MLP neurons of a small language model. Each row is named by its layer, matrix (up: input weights) and neuron, and shows model dimensions 192-383. Each number is 500 + 40 x the weight over its row's rms, rounded and kept within 0 to 999. Numbers have three digits each.
A block is one neuron, or neurons of one layer that tend to fire together. After each block is what it responds to, as a language model described it from the Wikipedia text at the highest values.

L3.up1247:478499553521534501510430542506459614487579450521451547538514451486477489492480474551475602566485454482475480467508514478543537501481474504475515461535554496490548505464424467498540444430524456442469518514488545571512482435529523497524565531504515578453482513492549536541505543541521427490488462486444540520533518491533478481586535501519571471485492546460492539386496522519544497456503477465492460441480461528530527494487524475430447599498462530557497519437487432459454525507498452544527522438491512484529531529537498476492464552581461480532495560471463499475524498501482471579
Responds to: Prepositions in biographies that come just before a school or degree name, like educated at, graduate of, undergraduate at; weaker on other affiliation or date words.

L4.up74:525540447487411480510472530559450471502518538540476539536472473487481524501432514505510553519450529463490479495441525583474509510508511498490498575494516462458472527472455482508480521535581490500613493500535482546469440512476475531458509455582503528556536574495505470472455557451536471606513524456528518503539545485485452375558550458523501412479523489448474461489517540476470450469473546514492502487496554550551508445488535468521549481464454419483553478462555500502498473498505518557435493503525562476509505555521532461500499516511437450530523497529525453498445580414523491532
L4.up79:468538536486525546470534487526484473513496591477543544492548452428568539454545551505515522549512463447492533484495526530536500494452589502519515523552485500564607384477465532584482423496520562545528448460471546482532501503525482500497510535474487508525478500474466561496489455476531523494557589470556454547472523547447493506475528426509538466557546521511401515481483450563538432462538478486552524500555520530567454459505491495493545525524518477543492564512544558502609473518446471505529481534537549488470422491483407485427469556492479484522537507521439561511460559471549456540
L4.up97:515550516487510467508528480500483458538517467483496576466525472435551499493480523492514538417538556469498509471489481503476508508537538484455480439476516518557480472468464548523479479520485480522558530548534516468510489554501544504474500513445535441516528519459502572464550419473499547507467491554512470533475515500540515462485477498503566520507519564565543486506502463484532489525568522538512529467448492576561508543526544588573552475540409475537492533493496524538520474530453562498424559498493544434472528562502426465479432523483486488605565504482504453533453492496494511554
L4.up101:471496463522580468498515468501494435588494519557559516492521473491553457496465466409561447517456404387497448460521424513531560477471575510516492495475417457392595502475512520491478516550548521535487450518490464506538451549473566474545491532485497521508487562530505557484487488453509533478518535511515463461499496533479516538456523461470474571484480499500492477526511451501481525544485467512524481530525510474543419518463575514496479573513506512469453487514476480400481476445454586541487554533462483444490506536500497483485420476486538457507501489495483543489513519569516478498
L4.up259:485477470463512507516469516519497438473530531572520519505483438545489521455446492458549453527551476545495512486435605560460577586560484465497533480518450493443540515473457404602440504477587504537472509491516475493525516410410429480443473513420547582492535498496485533547491529420547513494528521522475535402433576407573492477472519465475487509475507549481446484479509540518491467501530539533517488553479501468525471502477541526521501581469495477437520545487501492453523450414491547456510586510532505441465493489527572455400483484506451528483516516482511501557471509457564495556
L4.up658:429531521496507552455455485512501482560565525459523517543578509526504508567490543533503524500540466485525447508454454552548509499468446470548538534491421457581435512444492479519490487501459444514509480514439449476538478450480547539434570499523512529519538507470533539499501507482477541465455475487510490466510516558516519505494568538500486493609462489511370502462537525539537449518571536473499512461469500487574528413527494450473495497551568453515595520436457487529550529481396486471496455498489444446400434506519458507483498516551569551530476515422497471466476527525520601496
L4.up1024:516466509471520532533503471505470530519498557544552469512465535449507581496522462488498470473465509430459404484512495497525487521488533515532481478516482470497471540509475490537508509452507428526435395530521522539509461437556514554404529496454491463557428549494446541426425550488474501447479551502541592496499537450467485506493483516460455509445518510516469528513490474535454479528525526475502544471492523454527498464507606531451518479478430532460454518506474514465567448470471504507541573466472501502492427505506515592455443472463461440536437482579485490487448551463506464578
L4.up1425:431535556549481508483556517520462478519481521492487489516510560504549528535486504493520493544510523515427506459512459507441548498462529516489596541565446466497555440465463542479506481467479508488571417546501478561537538522471534432484487447427531521496432613477570423517521583477482479464449592423509522558480439484470446466504483490495521478483582485429469554472519486571556528497479441469468461522490535540522501478486488502571539580471566418534530463466538544536569480473522484581495493551501480519500535511503484546498414560510507466480489459519535526488461568500519455508
Responds to: First word piece of a quoted song, album or work title, often a capital L (Liberation, Livestock, Lucky), and sometimes mid-name fragments in foreign proper nouns.

L4.up441:536422480472520533463465415577508462518436372507533502478504464510546511473448510569474544580496542447548460498500520487579531435439461490520510468516516470446484481476447463485429487492445529512498478486450434580539509549388479521510476511494538526486441502475524457559483475496485537468484489489509505504539527466520522528459555561484513531488507530466532414507526494501481489489497485459479495473463475596523495457445471479522471472444528535513471480476512444463448547566491544540460510537476495484532418516535564489492463440530466514466514531520590507540454435493582479519
L4.up590:498412523499442509461526495477532505484482465540442534577465497493526525496526556487548493531453525500497480412535454495541484497477525488528569384449474522500518476496484429509490455482455520494511506552448495500499483536454505546508539565484488519552478525440548488521460513488476565456471487455463506531542498489524582504441418461495554498517515555438508520472541464541488486560516436422526520444493477518520482482559497516521580540497561485557499496507552481460509526559483523465510558503501601451497485478539541449496368451480410494511511470601404476564499482446490478405
L4.up747:579497489535472508512494474510490496577535434438441425512450545498556479544478477412515554459516481473473458526495476495489534532472560557577533489514546485539439496517493527478440446496458517441576537478522518509505498453518480519549533538569598544530517482445492504475414473511422555541573503507483544515479531493535552551460430559509463480460565468472529430537462493437429502555447542516521473524433502504585480514478478497530606535510493534477477554486518439526505521602492476529511471546547417503528513474549603526506453471491483539457486478519537456517478509530473529449
L4.up813:562468480515484550528385479461507501551566552426494527535487460446481446501450539515546532513536462594581464457509514614489502534537484459501549557485402428458487471579475499531509438502492479450569492455411460480474493496478463457493526553508563494450512507497501508519535510510486495484536460553563511574425490518488479460505469480488461541495527501451523470479449503543486515397390490504550470453548435503475512506493527492472558425510474523435534432490558449497477497511524500531515547476523450445527549442532466479518419451471466446419555538493484530523475554416537472446
L4.up925:573503474476472490459531493467460418471519454485450494480487474530475443573535448545424543506539486519511484558512498504564495459484500550478439426539433481530488550499590513466470445511514563558493450506460481527497557497440535532459499412434468503571487540472554466552457525525548492517477478486524473542554505488488582548519395511494577501427515495450461517496535506504421470466458462473536478447400528499571536465503537540524519550483505451475572523482470543423487499487461545528482484544472574581453475508524454487476512492423486525430539487511461546580540501568552530513
L4.up1076:564557540545479415516533466499477479494505478482497512488466483533450484520514515470576520440524493502602536439434522485478572484577497555530496480539517487513519497472422520478495553601441551481472506521502526605497446439429523503451584557562512499448501532475524545419553501479521454483449511545517524509515513488463502501457503494461541525526437459449453450525439416426521479490446479502504488472509516470558462439507560486503477506528568596554491483545537480514445535464458512470469446487572602543462510433505433492513405514506557469414455534531464515602488523422535510503
L4.up1508:506497492460535435496525485523454472498444420591460489491468514586443515517476543457509534508544535520518500506526487515495562462535508502534449461513522561568464463513466487444504478460487539521534575553474492498537482485515574540540525483508561468551492452498504413485529527580514506477474497521511517584469462409428479480478441517468539602468513439498460453501586472551481460478500527504525493507504427493479473531477575522479486524515525529442502462531490527472461520489563503604443436503503518538543572447558479552540519519450499548504516476448530527469568541446519391526
L4.up1703:545413559461529612464616502474481448492535512514441576505495512519451505561540551508492480482502453467564473532613568527471539463510467488516536502458544518495517525524430489495479499507558470457493454528502502563525561481507515463486517433535514487532448578478510527457475534525513484521539549467541479461531502473477483529493455456463443525460490431487464509507483500497487512502451549523543464447416456517542504552523549485450519485505484476535509489508482540485544482518491518486502519510478553507476530494489510514515466478510415550499521567512476508532483486480460462538
Responds to: Word pieces inside or ending rare proper names, mostly surnames and places in lists and tables, e.g. Hart-le-pool, Fried-man, Melt-zer.

L3.up1212:495485519509503525566549541521505463543504424512472572516488442517464477521515541485541445547525465518508478486494577466507509480509454489547531518502557514539471466547518491446550485526500513491446502517560473488510472486431525538462470452520488498523543521526544483515433507409518504487487499452473519544510439451501531499534467521468518496459496456490434530475475495401504546472508514527478556423372554489522479554525523538526564536533507434563485518481571578497478574601559532497509500537502514564500556445526544538495475487520509518483492534569490622486421526444456474539
Responds to: Middle or final word pieces of multi-token surnames, sometimes place names, in tables, cast lists and bios, e.g. Bou-lez, Rosenth-al, Fort My-ers.

L2.up124:525508534448626493538605531497520476457445491469525564542528532550462495454486553473487525490464487483484472461385438471506539473516494508561459479439505524475538433563473464474514585518528468508466510492560493564525538493509518501494457484486486437506544498490529468485503547506545472426463471552507501487501489528507474521514448525489526469545531532452543506478520489508459453573570559442506552430473493527492476503532518453521488407436514501548494531503518495414467501504530549495428562525519497548515553522524505421521455527428474545469471491549524500464505439451545493404
L2.up447:494415533510494574471464505505456458502465509484517477582497525414521476506519530506504570558509470501477545482573469547511516469506510480464509431475488539445499481426480508516521599472526526485501488537447434480497484521508575484584500519460549519530454488512503509491484505537480441495495565432537502510524495458519558441405498516539496533507537522483445477595521503561443510541483495513568509477528524571503541450502496516533565502524490468546526438553505523471496469456524518515436536441513514539476509465489514502481428519435533469475516525487507534481518524459415491478
L2.up473:547467470414540456587544502487414472516460526555443457496482452547492414511499501433493469524468549508537584491448429566543474514491468476445432501450395508547505483431522474490460560477468540523454507559469493508604457447513473511498505540574514487515507475537511507483535480487437503453480468409513529531460505504455449492418567526495471565545605448447522466511515597537438504535515596461532518490463538501465503459549443482458545425456607517457494496548488563571450526510434486519479455439510546476412510468529518522484532521520539449408504512447533499513415456467545557575
L2.up508:480536518538564475492540456493554477489448506492564496463527494562458518477523521422460510537594554540526573484497508474536542476485481510506441514479574544551476532468509530472437543462482506499568542619541477476501508559487525427498442474508467542403493513502467428482460514556488486476445545461510529606517483523473507481499520481459503541462536543536473453517537517550509433521456547520532510465499510510483455449509480500531434523512529526493602437528514477512552477543484452550462504494518484542526521506498501533494441504444499547424492545448564562453608466500466434499
L2.up542:520539439458532502461518537498530459521443556482449434518496495448557456545517510479506501559470492469492573579459495471519451460504545494563480539506449521497509564458461518553513565529478493581518523517477463521463494477529448501517543470480496486530544554525466468458508521539464453534513474501502453494499515461444499527422510518406520467530516518562492486443468452404501495520496505480515408510566567474487500568495489537511537483480534539453433547541471530509533498541544498525517523465567536484523532509539427517562482517544405510556501485473536479482549474515483443537
L2.up654:533453537515522445442514530436552437487567567534486502489591586556479541488410449405521548536515453515514581422494505502511525486533496480500491514550476467507552482512484537475508577496510510483459468434518512511494444499483467523564419533486478556514532456435505535460498474563613495549454481476526554568486490499480561453542460478457533470498488578451532425457490490486464448501484586467494463433533466484449511417528455497427446476420535551476513597561506493540535437551581494486546516481545455513510523514544467497510510520541438517531447481556557490509541456524543437511
L2.up987:531490528478517491567518509462512499410416434501509488506492578567481440547493534513461570473464501539450514417469509526578528562479499561496506434502483417453519482530560536555548521427454522579458489572591452459547497489532487535466424503488538530498561508512522538409407494464546558533478525484487469527492475554498476460469481433495468469495540469448492513574509447485559488524523507486509491400471591577530504512482482557516510489495497478525491520496536508479442530545492533525542509539463498444602479550541504532489455583448477469512538469489539521474481419495477498524
L2.up1286:493489409607455477472504539506425503509482528458493508472563461532532462517474565458529613510549430529591463505526499513490477465511526564488503567539519507529493495462523486508513470454491469468522491528528496481531513502446508550472529483480438498498473531491494461405523470509446460539439499517601555551543448519486527479504552548474485506570543548482537538453492551562474458443513536442449490339463536463444496507473504471458486501494520508475422474509427514563555489511486547539476500542495519363507505443516462478505492489500513480438500443480470518521520471515416481493
Responds to: Final word-piece suffixes that complete a split word, mostly agent nouns like sail-ors, train-er, shoot-er, also -ed, -ist, -ague.

L2.up49:463438528551490487502521554512529517512516497504535501458487420547493485541496483413498504472504450427479548522538507518578476530549480515490481441520487532450435484501467512547493480484415580434507520534510534492486537552460544581495522502527504502518493511468478519412477518502562476507463448463473437525471549524458418520474501464492581532559496602539454537507490477446500474503490485535517539486486522449485517447475417476544463523483358490504482506476495563444524547509498460514463525553480494495545493449484523499474473446515517495401513517543388476491443517524441517486
L2.up142:524471511504499488541559572490511523484574475539502534525487531454485571457478521525536541442471567504428400458589505558531506465526524470465453528549503489530582464574465446499561483539489583508490556492485476516495454539550507537466499481502551501506458479491478534576462527461493487467445494518523551405496472559557567498443481532485538537610516536472509558445516487477540450504501495507476545532503388557540505429564541548494463488467496551469486445552530490503537521464523531530471507532536554486512465455454527520452450485537522506481490461485454511463430468409458506578
L2.up393:522458427521477461524514492546500508460514486424486511482542507475470468482433462486523540433535459451439473457500467525554507489481491468458470517521533521575476550499421499514557507400521454466481509531532435508502437526524491488442604545498525458443513516488482540504450507446561478496524532469456454494492522543468524543477570496491544507467501551489446471559480499559503542541528436444564464507505529525548469507505503488480481505515535487413473576526562504491462487539535505605488489546511442529504398527540523539503553509543481499578498441559453477539520450541604572524
L2.up515:445500532551443422442473495488442552475492484550539484439480475464495526507518550449510516521579529472501427484492489491467517471486569510526511452528522496497531590464546477487474478526456530524510565493480495455455493556494508481477581511544476526500476467464476504472548502501482539427516484489534551491501538484453506420510512479464518467533522451463572510472502476492497506454551533563501486505465421454538496538494601481499505448440518548496501512579422559470572473498489498514461478452509560501487468486477478549517550498428471524483525493484525457469471458504507543485
L2.up606:483527514449499437564515565470445457483424497469444494506524537427514516500506452473464498497428516500513490489505500472528577460546498512500497557435505389571444488497416489537471497436523482490425494536557514529583521488520513524442534542531501492464495478550442492457471559509399465435518510574529540480489522545494484429465468454508524493561461596443456531497469491535501445513531519490522553495503504458544447455515480467505484441522497557461506574453529513569503459463523523451505535553447461528480419464468464489510535469539467411444471511470518475528484504458513477581
L2.up1299:447513559466532504500467433499526495487520425523484506500528571509482547477575512523506425553493601505482501475500567590491506508500519531540559441489534528532442426519411467536488493528523530494484457473513567497518531568511491647493467569508532453483544549614495516551482514540463577441549519553463507546493522512504478509471536431484451532447532516434523495524489437543546546479468518547520543473563481521491518422507475507449471536494442497447466464439456578526505432571456487478533455559528492463463541479441554523501480463485495532478493490453492450528464450463518494450
L2.up1537:458526521501431532476487525490456567535438517526429492534512557502472502504503498462485547545541441519414517453506494496507530508449443481458462477386502513449497543486485468566552476536491480542528444477553475469526441499455483429500479494462482441465466498541540562547511522498477527503465543551424534435488505490536486459500550499496528480509504542536428526486554506427488450534464465491507475546497421472437563476558503473524526465495444521490565505546469495513424480459498459498479461569533544429446496531511451549494481462461460464540439418536475522540541506475525546472
L2.up1722:455448540437433460423490473497511523517467465554517473471565487451516550417509492454451515475480405570493514446526582467465443508530534476496548536498459500548469562540441519563548503460479486467536518540571587603518468441496546529464549523498523462546555471477460492519456450524481486514527452555485514491458474564443499491528519457520493489488490576488524604510486509448500527551566472405564493403486516500473491510604500446444452522520443564528490445555474532459602472512478489510531493482490435532477568398471480481529518486505526447490518523493525536514484506503528479526
Responds to: Ordinal suffixes after digits, especially century and unit numbers (19th century, 23rd Armoured, 2nd Kentucky), plus "years" after counts like "50 years".

L3.up893:484534466419519488494488446514438455549535593485491500460435481556490411456485509509491461514491488418545479451488425488508548512503504495518425538489512517528488402461525589450448510519538556459505457517484562523528522513417518481528541573510534454472493573458466603498546463523498529512500558523509522527503538502516476493419485405461549533510534499500497407568491461550475511518519441490531503510478491586505431544477527463496534489510477573522516432553506513531485484495481531593488500474472456542455607512565468533535458475435468488472413436500558501517450457400461490522
Responds to: Suffix pieces that finish nouns for people by role or job, such as educ-ators, physic-ists, spokes-man, also manager, director, and some thing-nouns like catalyst, music players.

L3.up1061:497504447535485507529474512515422469542516488498577526513488528472521472508478495398493518527483423484455447467478517542489511469530544502459484460516539527512549432456411404552545494510584487484524444480492495506482443541453452459543450456488471552413508496521538471422443494392519565481542558478480510508479588473514483471546567475491447551510571536487550491463474427530437509499508497545530508514481509501468523517431498494500476523443476561397491555544470538430557515490538548519510508563472490512518500470549459538499441556556484532513520470424492530521501513483490485599
Responds to: Words or first word pieces in the middle of multiword titles, mostly songs, books and films, often after of/The/You: "It's Time For Love", "Smoke of Dreams", Stolen Bases.

L2.up258:527523450496508449485450497485462543505469502519462450490495471462546484482592481489525521447551431545421453538442546410502470498483414453458554547478518442388488532462476455477473543477473532473517482479439465511539543456522481476487524458456538523523575483588461515501539457573462492520469576488517483415488479446447518481489558575466516483552500492532438547472562558475485470543569508506577549468503540542470441528528492477517496473568550546493572443498470475532500520447469495501580553566471585552595499493462544484473483482541512545553483542471516477457467516607486568466
L2.up298:419412498481533457496516499514479582526492468507532538492546444488535489471517491419476528488454473537438499456426528463563520475545562432467546461515494515593502477532487405531508497519596502512514495498469517505498490524522514494492560433502571462470515433471501504444454539458485452491484514525547491567486486451490477466545537478485494541510437518589501564499458516530468491463509456496518472525526553486510472500473515522476483563512514524480474489569529478494454453405546485551525504524568585502514522443515453456523442529574468500581538455423511569495474498479565561525
L2.up924:528519440532539529530474441518443444551505523583461491498590471507454459489502510453542501515471482517481483464497479505436453473543493515491506481453535399531540528526471507510490535569528571549529466443533523495524517566444526540506465494498464571520445515507508439514480575470491475519516447469523400465470506505558549448480528603520497478520542493546429547561509488518471540424430503494520484517547501550504470562516433562530442545502502492446389479502560499519434506473524516588550447578522519503502512450541520482502456492533469492577452438462515429522495467549491495513
L2.up1268:537532351470469524507474501497491536559488466484389545553524517483538454483562521461460480524587440442397470481447481457527546530538455487444538447440558531541530507476485512482516483525535507459505499514473484557490567520513535513530499479522579520537540477536503461459405537518491490495482482448484483570494537465514585541551476521498511520468445486476501549497480459441497424453488478495507494469431458530517528558437492440517534518476497433436466504510540480500549488502556508524497448541466428506494399466522519487476382574567514542501501470450508481528514479533458489530
L2.up1395:477513447429530504519453488479482530489488459553435547462438553466539463510542494540458510429555513448485524482445491514534524470468524410494513522464495542593520472542488425554474493533512547482428537543524515481550548506496522475533564539455512572503551471520519561464444475487500471469541508492456581497530529474453517478540522529554471512474532517527499479546457513526527611544489576512464456532459515481491510472509475485462501523505434506382473512517474538550532525522513556473495479483483583483499549464495560534485480449503585487494482521471468455520482455458451514489
L2.up1540:530517538457481528499478429541519502558499470514535520447513553496511452478449442507500495451522464522496552527421477478466529436532569473400477534512515487491546427529462523503465469497498538515437492485483474513549593475506532452575443532454509510458477470476445486552515513498481570583499451481555442443490449541476461518448540511469464542531530470499539488510524504506532468390492484591532449547433560524527530598467494560586522463502529452530511451442499502446511471440472531498519527512491526544554570499553487442448461474467547480537540482424460503553460485483495536534
L2.up1594:478516507504555447493537527499457545471477481527449513507422502447547464532577512489464511484487501509509532436460541535452467474495491518482491499493499569604430414519515497437491472609536503464519533481513500448486476547489553478461490545472532454469557526562478518557464566492439432548470530469449529534486507530508559442518507547548538515509579489430454506509513462453435429520456469507555579505472476467485561576484492497492598541466502436483507501393540490520475383528545476526546448522549490510503487560509447472500507492461523429574469566544479475433527489495422475497
L2.up1678:489520550494565511530470481464428529528503509497439391466543551448586478511566586478480531512485491583458450537445569494452485500507514513510545461509517520569551467484579473487555500562541533509530488458518545472496535568475508487482519537509557536516507575646493487514470494509490506576435515503434488519488491547476533482520516533565520528539448495477490462556434448583510417500509490512502520460485478452506509547492494567565579566482566451568494474506526478491460468472539500564508422525568500529554469546507480555508476496505515426497524521528492465432490463499467499471
Responds to: Capitalized words, often pronouns or function words, in the middle of song, album, book or show titles, such as Let It Roll, What You Want, Look at Me Now.

L4.up75:496533616503483537505487479564429558460507516492397506465524491409497494531431506459501478502531495490471501548520517558525454485445542542510466494497519509516503475511450550496506515454497446523468463498427554512485452517525541484518552519484486439491491523431478534471526443513501471468495424473386534517515549439555567464486458480572490492554527572508566529448448588520487426495496520479487391467459506508497545514470464421503480463505546470505457488545553482509462483489489489472482591448481571521454523554530482454497535543561410498452457490526567547466504485518521618481
L4.up136:507520608476485493535546548511501573467520561453492501493481543462503577503502500585495554527530477499506547500493554505512488500518488488537510447535579489472493524505509448476428458568465446515446480459516593456581494516438566507577448466458545551479451484439528568551578460448512581515461532441499472556456476483544431452535532514581508501494497485560495532515419480489474447526520434459525454453482553538516509492489446463499455523484466511573530504517543511484449501526521447522525492532510434434461552520441532433469520442523507477528471521474556528524497519468513431499
L4.up722:496447565468535508530456463448431511504497480518559472459564452506513543499550452438443521453461461501458442465487465482427504538524553462476579474431588582517458462420496488544492565539533586475437486534514483454449470599510538437522473415468486425480420472513497482441467536572536502462488502545440493495470605510511522452473537510468585454555483432463520518495423553521471492499557525469492545506504520466456471522469446446458427498502524543520461531495527484542535531459564429526440551529609494488411548555507472541518498476550500501507368543421484445546470515525504484539
L4.up1066:471499490445514483483509432456558474477518477532482494534538469427471530483523579442503474491483544483451491478462516445513475506486574533585418488481546564514536517504480560482445507471571494490501464554382525524552482482452483509496501527468544451546547421468595459463475505500495499464554493504490495474483504465546529468518460467485546465421582489451503426497573483542437522544505524484452498477460472486530530499521541492488497482493521514498466496511508490502473455552492499522485579472533468504528488450452467522455530499467490470456562486487497535456501523580518467437
L4.up1068:508518476431485547414547492509465476510477501487439485529470527545474465494499537502542433551575460476503504555435523571535536473449520474428425499450529535417404474554480520505486469421547478474512530443481456497488499477526519494489478500503426448531465453536573499496460470539481473510536553549553512510538506466509586514506503477506494525470422506463488482493605448439533399507497550489526467470515551558622462476442575525440444519585549475434545452515552528494552499592498538444553497462528480504446447461520509465555481526516518591501479510452517476488501552505521465529
L4.up1144:510499566509464566476428515457458572499517479494450448562525494429519494450469466490492554572590492474463486502463525476541445541511539454459416484542492462488516524490465507597474426472494491530504523418473525516504488556522542489517499486454529474480540444507548539470511498488545456499498517484490508512457463482462482490472549485475517482498469525511518479450414518537540410461485416470538460471499578523490568487473504476507438421494524524521527507477455477450510464516529449518465501542475501394472555518497548453496513548511532447526431587480533473469479438461531417494
L4.up1209:499514506416566521461492520524499525520605457501496488493431437502482463511510488508462449493535564489482481563473442494462503481438530456439511435567478545571532527483493492532503553537503513484453471537451496491548492518512503546494514489557490484501548573497518487477560470536573562445505510483506463532539575440449515505530529515451462524443530508437511516558626550593487547453506563469575465502527512502509552512482531483512469518546407422491476519445489488502530505599535476493474448544540616502485446476459509493488518453515480482447522501472461526452449474509569497434
L4.up1400:582539541509486445532549434478481541440471520528518450456525497456444508511503483440461532528461441501511450578495481503525500495499489543453397428549461568474459531417508482535563532492456521458467486486534478418491488454439497526437479495466525523446524522430453490505391511550524533509548435528544562556502545563527543512567482532467538555514502558542468555489501499538529509525461471439476537433455552460493473438434512530517497501473561518425466580500429462481548512562516436524551424525463510472517478551554455564512490540545490575422487492518540460508539561517506454432
Responds to: Words that open a time reference, before the year, century or period is named, such as early, mid, in November, since, and in Early life and.

L2.up87:467479567507523527549507471509431405477531452482502468492596521490546498485479494492535577481480491524529518428443493516566486495458466510477481440492513532517455522479593441465613553537499478478467473520469516460563499577510485516462505569575468438495434512531517469501529463521521498474488451651454559556474478483496545544503478447471478501564493523436531497468460503495538473541518569551581514521493475482490512481444446513480501512477504556551544517475488534503547526484544544523435490519533492450553467476463453547551462542481452477521482475482532498504621619450497534542
L2.up251:506452501469485457510508425505482476484439542568402526574528578508496499508503534492486490514518502491490503447482538478476559460484509474509577476498463458468493563444565431504500524546553492506526482613456506536508541490501520537522485516525531471553548548505514555459525501483453467408558466433511548544510534357521468564521527517494564480470437500514521478503514478456487572497492590514506508530528456509501453496469497512537523494445475530510511475520474494480435478502469478541471559466553548480479426481521455500452459504485458552529527527477493577472465560532490494511
L2.up556:513482438531531463492494451548448489561531527471507513508450531561450511424509494505439488522539526496471488475516476559504488472503524519491546475580472421518521521549470495450460542516457541463467449541503516581509505513534506380482516513501428473543550533460466523458457543485507584468497476432502553504503491542504494538468510546502549528547471512500505450518509454537497505468459480537457547463462443455490515442516521543517502528532534452476518619472561479565476556522470515464440526526596531527537507468541453493476539524469490462479506461476491435588468570568496548573
L2.up1115:521468539442506522541564421542492479537499457443497490489513532486545472532483455484431520519522429479489477476504469487489481404488475481530526451506513554499542393483526499478493556515416447476539463451479516584431545450504510478528553490492460526447496411482443485471486530531475527536577529497515554560461516487437535510521542442504502495488449455574481559573542547500528565462508601507486517488459501488493481544526442498566530430560508552463509545505505502514470560460533495552507490494502474474611441488521481508499456546498487506510450475480470559465469443522538454473
L2.up1289:446516514425515501485523495458519506591477503428503469505490515390566472504448535466493513526547518427585448565468471492531524503561515499548479464516487510473511488495513499554491507489460449531483563521444484495437476466513499483478606504576491535502519477485520529413433520513463536484534461573494477511491430416515493501502563480543474430403513530487531545481494446559538465535503504493489501512444479532570526549466503578537494487522481466576486549558549473485417542496527476422477540450535488488467462496489458537480424474496463489494500553522542462547436471514554558551
L2.up1291:493506501469545497521525501496532462502509569491453483547534481549581567470502416529450508524506507441457477444472492538533555484440539492500576473499570566454570523486446537532494462472477441493527565442487500510529456422485459532473534538492495474524449488498495532439470483509579484603507423506500463474475543433505536501499463450565538512564494392427536531539521565523556569518469520553452439486480511546499470483470505584560501464535541554519510474544561424508497539469500458509505539482457554481476502508563491562405517583519583503513475478495486483438457470543566550547
L2.up1323:532478554443454487496507498571434472505562485460517492491459528591444466460477547476461489510515483533508446484468562505570492499479500463515549540508527524500452562504501472487541541460461566499477498521456521460534535482489560497546511536555483528603483575475513581502541552456514484526471529448493559605529491443516472521497526491494527481492562510448495499511468472513518477440495461525606542473486477530453517505549429510523468510472529544555497496478515518411434538536465466549521541498518531504445465553508467541541484483494488401540493595498545471467468565485539480513
L2.up1344:515428574527487469469492512568543463535480579488527493532524488491466500547407530545482470512494496531586443423425552577537456531503555511565534495478487501462528469497473425487519598566467485467389557477549491566565482444529518482444477492501458587469556488410562464476443435458531531489502437545558540507504477476438500496543534531543448499443572492477450492563503515471518490484513529532541494514485516488451468537535425518447476484491497512512466532503545494477550349504408457586483503515521569498548528508568502558508369505520385487520431532467538469417486555500538497474
Responds to: Word-piece tokens in the middle of proper names, usually places or people in lists and tables, such as Barn-st-able, Ston-ew-all, Bell-un-o.